python train.py --num_hidden_layers=13 --hidden_size=384 --num_attention_heads=6 --num_key_value_heads=1 --head_dim=64 --intermediate_size=1024 --vocab_size=2048 --hidden_act="swiglu" --norm="rmsnorm" --norm_place="pre" --norm_eps=1e-06 --positions="rope" --rope_theta=10000.0 --rope_fraction=1.0 --qk_norm=false --attn_scale=0.125 --bias="none" --tie_word_embeddings=false --parallel_block=false --init="uniform" --init_std_qkv=0.02 --init_std_o=0.0 --init_std_up=0.02 --init_std_down=0.0 --optimizer="muon_variant" --learning_rate=0.00133 --lr_mult_o=1.33 --beta1=0.95 --lr_head=0.00504 --max_grad_norm=1.0 --warmup_steps=200 --schedule="wsd" --decay_fraction=0.735 --decay_shape="linear" --final_lr_fraction=0.05 --batch_tokens=32768 --max_seq_len=256 --doc_mask=true --train_tokens=377700000 --max_steps=11527 --dataset="wikipedia_en"
MLP neurons of a small language model. Each row is named by its layer, matrix (gate and up: input weights) and neuron, and shows model dimensions 32-95. Each number is 128 + 24 x the weight over its row's rms, rounded and kept within 0 to 255. A neuron's up and down rows have the sign that makes its largest values positive.
Before each neuron's rows, "fires on" lists the tokens most often at its 100 highest values on Wikipedia text that the model never trained on.

fires on: "ent", "é", "ts", "y", "ives", "r"
L5.gate204 [183 120 149 179 131 134 108 142 163 112 132 191 127 153 109 111 109 124 139 145  95 116  90 157 109 145 111 187 151 123 134 115 113  86  91 131 109 133 113 114 115 136 117 160  81 136 106 109 135 104 120 135 167 102 134 108 131 137 151 172 110  84 124 119]
L5.up204 [140 119 135 107 121 117 151 130 125 115 128 123 125 151 131 133 130  94 146 127 120 113  84 146 112 125 159 143 139 121 128 131 114 119 111 106 106 149 151 145 136 104 137 168 113 150 126 150 133 112  88 144 110 160 129 134 133 136  65 141 138 108 118 120]

fires on: "m", "o", "ant", "p", "ri", "t"
L6.gate768 [123 141 105 123 115 128 139 178 123  82  98 140 169 120 162 106 106 124 104 123  96 132 154 103 160 107 149 155 116 163 138 139 168 165 107 149 133 108 147 124 149 161 107 136 152 179 157 131  71 156  98 121 116 103 124 140 117 179 131 141 133  79 189 123]
L6.up768 [140 107  84 127 124 172 134 115 165  83 121 143 138 130 156  64  95 121  86 133 122  92 155 154 146 136 115 131 105 119 109  75 160 117 141 115 142 164 117 111 104 123 143 139 152 127  84 159 129 124 120 102 128 162 123 145 209 161 108 137 100 127  96 134]

fires on: "af", " Sup", "oy", "ade", "ack", "ob"
L4.gate729 [142 140 124 141 113 131 123 170 175 103 114 100 110 122 118 149  87 153 155 138 145 128 140 123  68 139 154 136 158 106 172 134 114 108 173 140 105  75 154 164 150 140 153 185 114 101 148 140 144 104 132 121 114 135 135 141 154 155 110 103 112 109  92 148]
L4.up729 [ 96 129 114 159 149 159 120 157 173 142 109 160 129  94 169 105 110 132 119 169 147 143  91 102 177 125 118 118  86 101  90 133 137 116 130 120 129 118 125 138 152 136 155 148 131 117 144 125 147 102 104 176  99 127  93  99 175 133 110  91 150 151 144 147]

fires on: " Bl", "l", " Fl", "ri", "n"
L5.gate391 [128 127 170 104 115  95 149 162 143 132 110 132 174 106 141 152 129 129 114 108 139 120 148 129 140 160 119  80 134 119 122 133 122  96 120 163 101 103 180 151 141 107 113 150 127 150 131 135  76 160 134 149 103 103 139 120 129  91  92 120  95 121 114  90]
L5.up391 [139 114 145 117 117 124 136 131 111 141 102 137 163 128 117 128 175 139 155 149 154 138 138 111 116 140 151 123 124  70 118 116 110  93 131 130 131 135 161 143  99 173 104 151 131 121 140 117 132 153 115 183 135 120 107 131 148 115  85 121 159  93 116  83]

fires on: " ex", "le", "f", "op", "up", "er"
L10.gate301 [126  99 156 142  91 132  93 164 174 165 137 158  99 145 125 120 121 157 108 175 131 133 152 145 124 129 138 138  97  87 193 105 112 114 149 109 120  78  90 121 126 147 120 125 143 113 148 130 133 122 145 132 174 110  91 119 120 130  78 140  94 116 156 146]
L10.up301 [120 163 142 158 110 116 186 134 147 151  96 116 142 112 124 128 122 135 141 167 154 139 127 158 131 122 158 143 113 131 151 135  98 178 148  96 158 115 102 134 117 151 106 144 149 120 152 117 146 127 121  98 126 153 143 133 118 108 182 116  94 113 145  82]

fires on: "s", " L", "ol", "|", "ts", " |"
L10.gate172 [124  96 130 128 102 120 132  92 121 165 138 103 139 152 116 141  58 123  94 156 160 102 120  91 100 126 110 178 106 152  88 151 130 128 154 139 121  97 110 121 106  84 115  89 131 149 147 169 158 103 127 140 163 103 161 117 119  93 123 150 107 112  70 130]
L10.up172 [115 136  85 121 128 157 159 124 131 176 113 125 116 117 127 110 101 158 125 171 119 137 180 144 123 118 104 130 147 132 137 158 115 131 124 107  94 104 173 116 152 126 110 173 125 140 121 145 114 107 141 144 147 119 172 156 116 110 129 125 142 126 132 109]

fires on: " Play", "ur", " Che", " Country", "ech", "ed"
L4.gate856 [145  95  99 112 129  99 129 127 127 126 132 141 105  85 112 128 158 154 137 138 111 144 138 137 133 112 177 132 101 157 105 111 106  94 128 158 116 130 135 103  88  90 117 146 123  83  96 160 136  95  97 119 178 108  83 148 108  96 141 136 102 142  85 119]
L4.up856 [150 177  68 126 122 140 121 129 145 110 136  84 129 128 124 147 189 148 129 134 104 165 135 143 124 129 181 110 162 127 119 110 128 162 107 143 144 151 116 132 100 107 130 147 182  93  69 146 178 127 128 124 166 121 102 125 136  98 117 147  96 137 120 149]

fires on: " cl", "l", " Cl", "le", "he"
L9.gate53 [122 163 124  70 136 143 115 176 114  78 123 146 142 105 122 157 153 164 112 124 173 149 124 153  82 147 117 157  71 133 144 119 136 125 156 110 105 111 129 127 111 129 127  87 150 142 122 141 103 141 126 151 139  93 125 100 122 131 115 129 142 122 188 136]
L9.up53 [141 122 150 140 158 104 156 174 102 116 127 160  95 118 170 153 133 101 147 104 131  83  75 146 115 128 135 137 113 126 153 110 109 119 116 126 136 149 121 156 114 141  71 115  98  79 110 100 148  96 130 151  81 154 138 132 122 108 128 116 134 119 147 120]

fires on: " o", "ion", "s", "us", "iz", "em"
L2.gate385 [176  38  87  91 130  85 141 122 130 138 142 138 132 118 126  99 108 116 123 101 118 138  73 122 140 136 130 155 149 126 117 115 165 117 160 156 113 144 155 135 119 165 143 123 148 111 118  92  92  91 136 144 122 122 150 124 134 163 137 134 147 176 110 153]
L2.up385 [182 137 106 123 126 102 134 120 148  94 162 142  93 126 114 135 107 143 146 128 136 140 121 115 103 108 131 121 125 102 106 149 162 112 116 119 130 157 148  88 116 136 130 157 189 132 168 121 122 168 153 153  93 144 134 118 133 149 135 113 156 185 114 119]

fires on: ",", " to", " and", " |", " after"
L10.gate201 [144  92  87 112 108 105  91 143 121 111 142  84 168 111  88 113 129 128 125 129  95 124 100 104  91 120 162 119 104 145 101 150 133 154 136 137 135 116 143 137 131 111 139 133 134 120 100 111 104 124 154 116 129  84 129 108 114 122 155 137  83 133 141 132]
L10.up201 [164 131  85 123 143 145 111 156 114 116 143 118 117 120 123 156 164 133 123 159 132 119 105 165 110 107 118 154 145 144  85 140 147 126 122 170 116 108 140 157 142 119 143  97 147  78 130 159 129 124  78 115 123 138 171 161 136 103 127  89 159 192 156 116]

fires on: " per", "b", "er", "le", " second"
L6.gate5 [143 138 178 142 126 188 137 125 139 158 136 194 137 158 121 123 149 141 132 108  92 152 106 145 142 120 109 134 103 101 118 111 123 140 155 112 108  87 165 104 160 116 114 120 101 149 152 142 167 156 111 132 166 122 154 117 112 163 147 166  98 139 116 146]
L6.up5 [133 124 139  99 127 120 139 125 100 136 130 131 180 160 191 133 138 123 163 114 154 172 151 145 145 118  93 124 131 103 101 111 125 165 169 135 155 120  70 153 154 158 117 139 123 146 160 131 123 158 120 143 125 172 131 131 140 137 143 126 122 137 128 104]

fires on: " |", ",", " and", "):"
L10.gate242 [184 108 108 125 148 124 128 155 154 118 163 135 114 123 139 118 110 102  89 118 157 134  82 112 123  93 114 129 143 165 116 157 149 156 121 124 136 110 154 113 183 119 137 167 116 128 118 129 144 116 136 106 134 110 124  83 120 178 189 110 148 142 117 121]
L10.up242 [163 135 106 132 104 120 137 158 134 131 156 132 135 114 132  90  94 136  91 159 128 138 143 145 147 110  90 130 110 138 115 134 148 137 150 196 124 125 159 144 151 155 107 155 133 123 124 152  99  96 128 108 132 108 138 130 130 129 122 132 125 161 116  67]

fires on: "ed", "ing", "p"
L6.gate9 [127 165 155 148 132 121 145 159 139 109 154  84 156 113 140 130 140 133 126 179 152 139 100  96 159  99 115 116 120 129 120 164 158 108 122 103 144 120 114 129 103 128 104 169 170 104 130 104 164 172 169 164 126 116 135  72 111 114 121 154 130 153 130 123]
L6.up9 [121 136 145  97 164  91 153 120 111 141 129 119 130 142 141 139 131 142  80 153 128 105 164 112 112 119 105 141 140 118 155 106 168  94  92  86  76 111 125 104 135 142 133 149 101 132 187 148 139 126 144 119  82  99 126 116 139 121 132 145 128  86 159  90]

fires on: "h", "p", "at", "q", "ep", "ic"
L6.gate708 [147 121 153 140 148 138 137 150 137 112 122 117 113 131 145 114 117 134 145 138 149 150 140 115 137  76 114  97 161 127 134 138 136 170 118  84 132 134 113 101 117 120 163 124 121 121 101 127 121 132 179 147 145 109 139 143 123 184 134  94 134 116 133  91]
L6.up708 [104 128 122  96 159 132 128  86  95 102  98  87 121 168 172 106 124 134 115  92 141 140 124 142 123 130 108 144 118  81 134 105 174 131 122 118 135 125 111  92 103 120 109 121 116 118 164 123 138 141 179 150  58 161  87 118 148 143 102 130 103 110 100  95]

fires on: "ough", ",", "hen", "owever", "ile", " |\n"
L4.gate632 [162  91 132 118  85 121 119 134 119 135 123 136 103 157 155 152  80 155 141 187 136 103 131 172 167 115  86 109 152 151 121 147 129 169 116 108 153 124  80 128 126 110 144 111 141  88 128  94 120 113 136 153 128  85 137  69 116 120 184 115  78 127 100 102]
L4.up632 [140  96 131 139 135  93 139 143 126 114 101 112 120 144 158 167 157 149 122 161 127 113 134 178 185 122 106  94 158 157 109 126  91 146 161 125 116 100 103  76 124 127 141 145 153 122 130 108 117 129 133  89 109 116 170 111 104 139 148 147 101 115 153 144]

fires on: ",", "==\n", " ==\n", " |\n", "==\n\n"
L4.gate197 [134 115 120 154 107 140 171 137 129 128 136 151 122 119 154  92 128 128 157 184 144 127 131 162 148  92  85 163 103 151 109 119 125 118 105 159 167 129 117 140 109 140 142 180 145 115 120 101  58  92 135 160 163 128 160  58 132 183 134 111 143 131 146 119]
L4.up197 [132 130 173 132 133 132 109 118 115 168 148  92 118 100 111 169 100 124 118 138 146 132 156 114 142 100 110 131  84 157 129 121 154 165 130 142 105 113 124 112 159 134  97 159 185 100 151 132  98 120 127 141 122 110 155 117  99 153 143 174 123 137  89 153]

fires on: ".\n\n", "\n\n", ")\n\n", ".\"", "ms", "\n"
L2.gate750 [123 126 114 150 134 137  89  89 155 160 122 126 124 141 103 140 179 110 144 131 132 126 158 124 143 142 172 118  87 165 135 108 108  90 121 151 132 130 154  76 157 140  96 143 123 143 173  99 145 166 125 139 120 115 125 154 147 124 137 128 133 127 139 125]
L2.up750 [117  87 102 134 108 121 115 127 119 125 125 133 136 154 132 139 184 177 105 115 131  97 113 127 142 154 150 148 122 149 100 155 138  99 158 142 167 130 137  92 151 164 105 117 138 116 143 120 131 127 130 147 142 115 103 157 121 126 125 145 141  74  80 167]

fires on: "’", "'", "k", "ock"
L5.gate91 [143 136 119 100 122  62 125 109 145 114 126 155 118 143 157  89 108  78 141 156 140 136 134 106 122 147 156 117 144 137 117 119 131 124 135 151  62 142 103 117 101 141 106 148  99 127 121 126  72 109  93 151  85 119 109  97 163  96 139  83 120 158 120 157]
L5.up91 [128 119 106 127 157  86 103 150 160 124 143 122 144 143 132 133 119 103 124 139 141 109 134 135  87 115 169 153 143 116 136 119 143 140 138 147 101 142 159 121 107  90 124 114 140 152 141 133  68 134 107  89 142 117 116 127 119 112 129 155  91 116 122 111]

fires on: "op", "ings", "ing", "end", " Street", "se"
L5.gate54 [158 122 120 142 156 154 134 108  84 109 149 107 151 135 133 130 148 111 155 134 138 121 149 125 138 120 138 121  86 111 144 125 126 131  98 118 120 118 115 156 143 146 133 143 152 120 156 100 131 114 114 158 136  61 154 151 131 139 117 107  89 103 155 114]
L5.up54 [159 155  77 155  97 122 140  99 152 134  76 119  96 161 151 101 113 127 135 169 141 113 147 133 178 147 109 106 145 133 152  83 110 152  89 152  77 124 132 127 112 147 165 131 143 166 160 146 147  72 164 134 130 121 140 150 113 142 109 111 130 153 132 136]

fires on: "-", ".", "st"
L6.gate101 [115 157 123 113 124 177 164 128 108 123 153 115 116 107 117 113  92 202 167 147 113 146 149  70 172 167  95 144  90 135 107  90 135  84 124 158 127 158  86 152 105 128 131 129 117 144 135 106 142  94 118  90 125 127 135 119 148 122 146 150 125 126  95 117]
L6.up101 [145 138 163 129 173 114  94 139 131 106  90 142 120 151 156 131 136  82 120 150 110  98 152  99 105 118 182 127 127 126  93 147  74 146 111 134  92 106 134 141 125 150 182  79 135 140 140 115 155 137 120 103 113 133 108 142 124 155 130 116 119 110 147 123]

fires on: " feat", ".S", "uc", "st", "anc"
L5.gate250 [ 99 109 145 130 152 134 116 155 150 132 141  50 138 140 169 137  74 129 140 164 145  92 138 105 154 133 118 127 103 135 118 127 109 135 128 165 114 120 117 121 110 127 167 140 133 166 149 145 164 118 116 139 132 173 126 106 114 136 147 147 149 169 100 144]
L5.up250 [120 119 154 114 146 153 146 151 110 131 114 129 111 156 174 105 105 119 108 132 107 117 154  94 112 131 111 142 115 149 115 129  73 165 143 139  66 128 134 123 121 120 127 137 157  78 186 127 147 107  96 105 143 166 113  90 116 172 120 123 104 161 117 115]

fires on: "ac", "op", "oun", "ep", "x"
L6.gate780 [ 93 150 163 135 131  81 169 135 166  59 163 110 128 148  91 126 144 102 102 130 129 115 155 108 134  98  97 113 105  94 131 110  97 123 109 134 123 146  86 105 145 163 151  82 152 152 127 126 147 140 155 175 142 143 172 107 114  68 144 140 145 109 157 144]
L6.up780 [ 96 125 105 122 140 132 143  99  95 114 125 104  90 143 137 162  82 137 124 123 160  80 111 143 109 150 137 103 132 160 123 127 146 113 143 101  95 123 143 167  99 130 150 118 137 115 125  84 151 103 151 142 132 107 119 144 134 138 139 103 113 153 152  96]

fires on: "ic", "ay", "ing", "ire", "ce"
L5.gate474 [134 134 127 148  91 157 136 121 136 104 141 147 135 127 145 142 142 151 135 145 123 126 107 127 129 179 129 136 152 120  92 185 170 137 138 136  89 154 113 121 126  94  99  81 165 125 133 125  94 153 136 136  97 126 111 156 123  83 120 146 102 116 150 134]
L5.up474 [110 121 118 149 125  88 139 109 102  85 101 166 188 123 118 124 133 106 157 166 142 129 176 139 114 138 151 118 145  84 102 134 133  98 118  86 114 115 110 113 116 110 119 114 119 153  59 115 109 142 127 152  68 150 105  67  90 160 132 157 119 139 155 102]

fires on: " in", " h", "h", " to", " into"
L10.gate229 [109 159 181 117 124  98 113 130 139 139 164 150  96 178 129 160 125 114 154 144 124 144 125 166 127 185 117 140 114 157 142 136 134 145 108 124 143 116 160 137 139 116  93 151 125 140 135 101 117 128 148 112 181 146 119 144 114 153  95 144 136 139 130 182]
L10.up229 [116 114 115 147 138 103 133 142 149 118 133  63 138 167 114 100 145 128  83 161 129 139  78 124 132 122  93 178 111 109 133 139 117 141 107  99 142 141 173 142 139 122 122 135 143 182 148 150 127 143 122 135  96 140 125 145 117 143 124 106 116 131 135 166]

fires on: "ilitary", "K", " United", "arm", "C", "ast"
L5.gate201 [129 114 130 138 124  87 131 146 136 116 113 167 128 103 123 181 138 126  74 151 121 153 109 130 133  81 122 127 190 147 143 137 127 177 122 113 144 100 169 155 125 128  61 105 119 116 125 126  96 169 121 124 120 120 192 115 166  97 120 124 145 126 163 113]
L5.up201 [145 137 118 120 144 122 171 122 144  90 132 132 123 115  85 143 109 117 127 145  77 141  98 168 156 114 118 105 127 162 129 125 116 151 162 142 139 158 151 151 111 113 106 148 142  83 166 122 124 171 112 128 125 115 188 123 134 140 130 165 162 115 144  98]

fires on: "uk", " sub", "ub", "rit", "—", "er"
L4.gate834 [131  94 122 111 112 130 116 108 184 162 150 142 140 183 160 144 151 127 152  69 149  99 128 146 148 105 152 162 134 143  78 131 150 118 149 142  87 142 143 117 129 147 128 151  99 124 194 149 169 134 100 102 110 133 117 137 141 140 150 133 163 103 143 118]
L4.up834 [179  97  93 117 135 159 146 113 127 134 142 168 187 112 124  97  84 139 108  66 140  89 127 134 117 109 133 119 144 151  87 138 125 133 138 148 100 143 136 132 135 153 128 129 129 126 113 136 113 151  89 111  87 164 143  99 153 133 110 118 139 161 148 134]

fires on: " L", " in", " l", "n", " F", "h"
L10.gate480 [161 173 151 154 131 134 125 174  90 111 131  80  97 158 137  89 137 138 101 130 136 122 124 165 164 186 145 156 115 157 136 123 168 141 135 192 147 144 103 168 144 128  59 152 129 122 147 156 106 105 146 122 159 128 150  92  99 143  95 107  89  97 131  96]
L10.up480 [152 144 155 160 121 128 136 125 110 113 121  90 148 130  85 133 114 168 103 129  93 153 117 118 128 135 140 160  70 108 119 133  79 156 102 130 124 124 144 180 148 139 106 143 124 124 148 149 125 112 128 105 114 128 121 122 103 137 108 134 112 104 103 106]

fires on: "op", "are", "x", "ost", "re", "me"
L4.gate391 [130 162 191 139 175 126 168 114 211 145 109 113  60 156 103 137 146 120 105 121 145 145 111 144 120 134 109 135 133 146 155 139 176 118  91 131 123 115  88 153 136 135 138 125 131 127 153 131 138 118 122 152 145 111  82 116 178  68 137 158  89 141 129 158]
L4.up391 [119 125  99 152 191 112 139 138 125 112 120 152 125 128 145 146 113  71 131 119 176  84 109 101 108 135 119  85 136 106  98 121 145  84 103 134  95  92 151 162 140 109 174 147 138 124 104 156 109 142 112 172 146  96 126 107 115 170 130 138 118 110 145 153]

fires on: "ic", "e", "’", "anc", "'", "ed"
L6.gate423 [138 175 115  72 136 158 126 122 118  87 138 113 153 118 127 136 130  74 139 152 122 145 142 138 113 152 141 154 127 148  99 115 101 138 106 176 141 121 148 126 147 127  92 137  81 112 116 117  77 113 123  33 116 103 127 121 137  82 150 103 130 108 100 149]
L6.up423 [168 125 106  95 153  91 145  79 121 117 150  92 140 116 136  88 130 124  84 100 158 101 121 153 112 135 152 117 106  95  99 132 128 150 143 152  95 181 150 111 146 170 155 131 143 140  83 102  92  86 135 110  64 139 159 139 114 121 118 125 106 117  89 135]

fires on: " T", " And", "st", "th", " Cent"
L10.gate659 [107 160 139 105 138 127 177 123  93 129 158 142 151  99 113 129  94 154 135 118 117 147 112 120 107 116  98 112  96  80  71 133 140  86 143 129 157 124 106 153 137 124 103 112 106 118 150 157 104 125 103 117 122 146 143 112 109 147 158 146 118 130 120 155]
L10.up659 [180 136 115 101 153 142 130 129 109 153 119 142 167 121 115 133 124 133 168 151 127 111 149 146  89 122 110 179 156 106 149 110  90 110 146 144  88 101  96 125 152 122 123 127 135 141 173 147 111 126 122 106 123 129 114 115 127 131 121 137 168 100  96 151]

fires on: "os", " a", "y", "it", "yn"
L10.gate88 [144 117 120 119 160 158 145 152  83 132 159 132 145 179 117 158 125 177 141 132 136 103 147  86 130 141 144 135 101 116 161 126 115 150  97 112  93 185 127 128 135  73 162 140 147 108 115  93 107 166  74 149 141 153 112 115 149 125 169 129 145 139 142 143]
L10.up88 [152 137 126 156 128 150 130 133 172 127 157 112 127 146 118 166 121 123 127 118 127 156 139 135 111  97 158 161 137 117 127 165 145 116 142 124  90 128 129 127 105  88  93 128 173 153 125 128 153 122 118 174 184 154 151  69 149 120 131 107 121 184  92 148]

fires on: " sub", "ub", " Sy", "ou", "31", "yn"
L4.gate813 [ 80  68 129 136  94 145  99 114 188 124 112 174 175 144  85 119 135  99 153  90 124 109 132 139 108 129 115 136 104 129 161 167 122 125 127 114  84 112 121  79 126 134 119  94  98  99 146 101 112 140 142 120 145 131 121 124 138 126  98 105 112  90 147  92]
L4.up813 [158 130 125 116 137  70 117 147 140 162  96 163 155 128 117 126 125 149 141 101 118 118 159 129 118  85 110 160 139 164 104 161 148 151 176 103 129 125 153 122  89 129 150 144 115 104 148 113 197 159 105 124 141 124 126 104 144 143 127 134 159 135 136  99]

fires on: "ens", "ra", "enn", "ur", "ec", "ours"
L4.gate591 [ 99 155 142 131 124 119 139 115 122 136 121 128 183 132 156 158 143 132 162 146 207  97 139 121 153  97 134  83 125 115 108 146 158 138 147 129  89  76 150 134 135 122 104 146 124  98 173 147 131 130 137 126  95 127 147 112 132  89 138 144 142 154 117 113]
L4.up591 [135 119 108 100  96 101 116  93 153 127 114 186 126 160 125 143 147 105 133 132 139 163 148 110 130  95 152 135 142 118 165 111 144 132 117 170 125 146 160 152 106 121 166 112 160 128 126 136 100 120 127 152 135 155 142 139 149 136 135 161 127 126 129 126]

fires on: "h", "ent", "om", "hy", "ous", "ts"
L2.gate111 [127 126  97 121 136 146 121  88  95 125 128 138 131 135 157  87 104 109 195 123 130 110 101 147  94 111 117 190 104 129 117 120 138 120 103 174 140 144 100 141  99 145 127 142  86 163 131 121 124 106 136 130 162 108  77 132  89 147 137 155  59 141 126 144]
L2.up111 [128 150 107 134 111 115 149  92  70 115 124 128 128 120 170  74  94 109 180 157 135 117  94 144  97 113 126 166 109 102 141 135 115 115  96 134 163 146 125 157 107 122 145 127 100 151 142 147 128  97  95 128 185 124  97 104  82 173 138 126 109 149 115 142]

fires on: " of", "y", "um", " trans", " |", "it"
L6.gate289 [ 97 137 160 123 162 117  90 129 167 113 140 141 146 146 141 140 139 158 116 117 119 129 161 111 113 145 118 139 110 125 145 114 102 144  94 151 142 138 127 122 134  79 133 184 145  95 141 105 127 124 105 130 159 108  93 107 197 134 136 131 118 112 147 130]
L6.up289 [143 177 135  97 128 139  89 134 140 140 136 139 132 163 106 122 156 126  87 116 170 139 123 150 110 162  91 161 143  93 131 132 110  64 139 132 148  95 129 160 118 103 129 100 149 149 137 105 137 136 132 107 106 127  82 108 175 107 143 109 153 103 104 142]

fires on: "and", "i", "e", "im", "en", "ow"
L5.gate260 [ 94 144  80 155  99 124 134  81 111 107 122  49 146  88  99 158  95 114 115 115 155 155 100 163 145  93 125 135 169 129 130 176 132 110 170 131 140 107 119 147 176 128 111 109  82 146 136 137 148 136  98  87 128 119 113  75 152  80 141 122 114 134 130 119]
L5.up260 [ 75 129 109 154 113 148 106 142 130 152 127 101 102 131  95 141 144 126 117 123 147 148 104 110 162 162 161 113 170 130 129 148 114 157 111 105 152 124 113 161 103 117 186 101 132 126  98 137 168 140 151 101 156 144 130 108 104  91  85 118  91 126 181 115]

fires on: "an", "o", " San", "ant", "u", "ix"
L4.gate990 [101 133 119 141 105 120 110 134 124 104 111 167 159 126 102 103  95  77 126  77 106 151 128 142 134 140 116  96 155 104 131 131 120 158 137 134 140 107 124 142 125 138 143 127 105 127  87 151  84 149 136 145 123 110 110 143 102 144  95 152 144 102 133 161]
L4.up990 [125 128 126 125 136 125 166 155 151 149 119 104 128 141 146  97 114 139 170 138 112 114 152 165  86 125 164 142 137 159  99 112 118 130 111 110 134 149 160 105 122 156 124 135 143 134 139 123 153 104 136  81 121 122 147 127 141 148 111 132  76 112  72 170]

fires on: "est", " Best", "ets", "t", "ake", "ot"
L5.gate15 [148 118 131 124  96 139 151 128 133 107 122 103 144 132 142 125 126 144 143 153 127 163 146  96 109 127 146 167 133 138 142 133 113 104 121 149 114 108 119 110 128 103 139 154 136 134 164 136 116  97  84 125 121 127 100 135 137 100 110  88 130 126 128 183]
L5.up15 [111 122 123  93 153 147  95 144 149 162 122 130 112 102 112 124 126 141 145 135 137 145 134  77 160  86  95 132 110 122 125 105 137 159 145  70 108 114 140 119  94 139 114 127  90 112 133 127 127  99 161 125 128 129 143 177 104 132 141 158 129 121 163 139]

fires on: "v", "le", "ide", "ch", "el", "l"
L6.gate173 [158  95 142  89 117 107 171 166 101  87  93 150 135 114 132 124 128 141 133 136 199 133 133 131 109 127 140 138  99 152 158 133 153 127 150 126 125 155 108 108 173 129 123 116  89 113 140 136 108 120 135 146 179  87 120 149 106 131 143 106 128 135 143  92]
L6.up173 [153 166 141 129 162 125 130 152  78  83 114 152 154 133 104 171 123 130 113 139 128 134 115 121 120  86 123 106 160 136  95 171 123 101 142 146 127 101 127 115  91 146  70 143  83 133 134 134 109 140 153 114 143  99 136 136 120 128 100 147 148 125 101 108]

fires on: "–", "\n", "===", " ", " t", ":"
L10.gate875 [111  67 131 108  79  68 153 141 145  91 153 126 168 142 128 150 104  92 129 114 123 109 130 132 132 150 165 135 135 124 137 133 117 147 173 120 143 108 125 150 126  99 114 165 137 132 134 122 102 128  84  82 128 112 120 130 150 161 145 144 104  94 150 123]
L10.up875 [147  89 160 111 138  99 127 122 126 122 103 123 134 146 112 133 136 131 130 114 142 158 104 124 141 149 180 127 130 140 144 125 122  66 113 120 104 143  97 155  97 138 118  95  99 124 179 141 118 130  97 136 119  96 131 153 115 110 116 155 131 126 139 162]

fires on: " Gold", "ze", "outh", "th", "hern", " second"
L6.gate62 [163 139 136 114 118 108 176 127 136 162 104 107 144  83  97 106 113  68 146  93 106 103 136 116 132 141 140 111 194 159 146 133  86 116 135 119 133 121 163 104 143 114 126 141 144 154 130 176 135 111 137 148 139 142 134 151 121 131 131 109 146 105 134 136]
L6.up62 [158  73 104 131 135 114 124 114 132 124 118 110 105 129 116 177 102 155 145 120 136 171 147 164 129 148 101 149 126  92 112 168 111 169 167 104 121 121 184 109  78 115 120 107 129 144 150 110  76  75 142 118 119 164 135  94  98 142 116  72 140 103 122 184]

fires on: " He", "w", "aw", "ich", "he", "e"
L4.gate486 [125 149 162 102 110 155 169 122 143 136 140 160 137 128 111  99 121 112 128 158 136 105  99 115 112 138 120 161 126 129 159 155 169 141 118 102 169 131 150 148 137 121  71 177 109  63 113  92  99 177 148  97  93 123 107 137 129 127 129  94 119 144 147 107]
L4.up486 [135 107 115 148 115 150 123 115  69 109 134  76 159  97  86  71 156 154 149 126 115 171 128 136 122 112 162 142 108  95 108 109 167 120 126 113 137 119 113 133 113 104  98 144 142  90 115 140 160  99 156 158 142 141 108 103 114 142 149 119 159 165 117 112]

fires on: ":", "–", "re", "-", "g", "id"
L10.gate840 [108 105 151 105 142  92  90 112 105  90 112 141  80 114 125 144 105 139 153 123 134 140 149 134 132 115 151 150 166 148 145 168 120 152 130 106 149 117 125 104 169 110 107 137  92 152 114 124 157 158 102 145 142 110 117 110 145 135 117 117  95  95 129 164]
L10.up840 [113 119 139  85 113 103  87 129 125 118 128 129 129 143 180 124 110 120 174 109 162 162 154 132 139 102 146 124 139 131 156 145 103 100 166 137 153 155 121 144 163 115 138 102 110 165 151 119 111 105 112 120  88 128  81 153 128 121 129 183 137 136 103 110]

fires on: "\n\n", "==\n", " ==\n", ")\n\n", " Location", "ite"
L4.gate372 [129  94 135 116  98 131 117 118 140 119 154 132 161 171 134 142 136  83  99 158 126 136 138 130 163 143 159 130 103 159 111 108 109 111 104 120 138 144 142 100 158 138 151 152 176 124 109  98 125 153 193 138 115 110 125 135 132 174 114 137 158 100  88 148]
L4.up372 [117 114 105 124 119 124 141 127 113 139 137 153 135 170 176 107 129  94  98 173 120 109 159 161 197 145 133 117 140 124 117 136 179  95 106  79 137  57 102  91  68 128 144 127 136  97  87 125 110  88  96 140 145  86 126 120 124 119 114 122 142 104 124 156]

fires on: "ot", " /", "q", "rick", "ity"
L2.gate972 [126 100 149 108 146 135  92 139 144 132 106 140 146 133 155 104  87 125 132  95 114 107 150 144 112 105 175  86 122 133 155 160 175 146 152 108  66 155 107 166 146 116 122 143 133 157 159  68 119 111 136  94 138 136 108 110 128 158 152 180 127 167  85 107]
L2.up972 [ 90 109 128 105 161 146 128 153 127 135 138 131 113 118 145 142  82 118 134  98  95 116 138 157 140 116 180 119 121 106 156 144 140 164 144 129  64 148 115 168 161 114 118 126 150 142 125  86 154 129  95 118 153 138 120 111 101 134 101 188 116 141 106 133]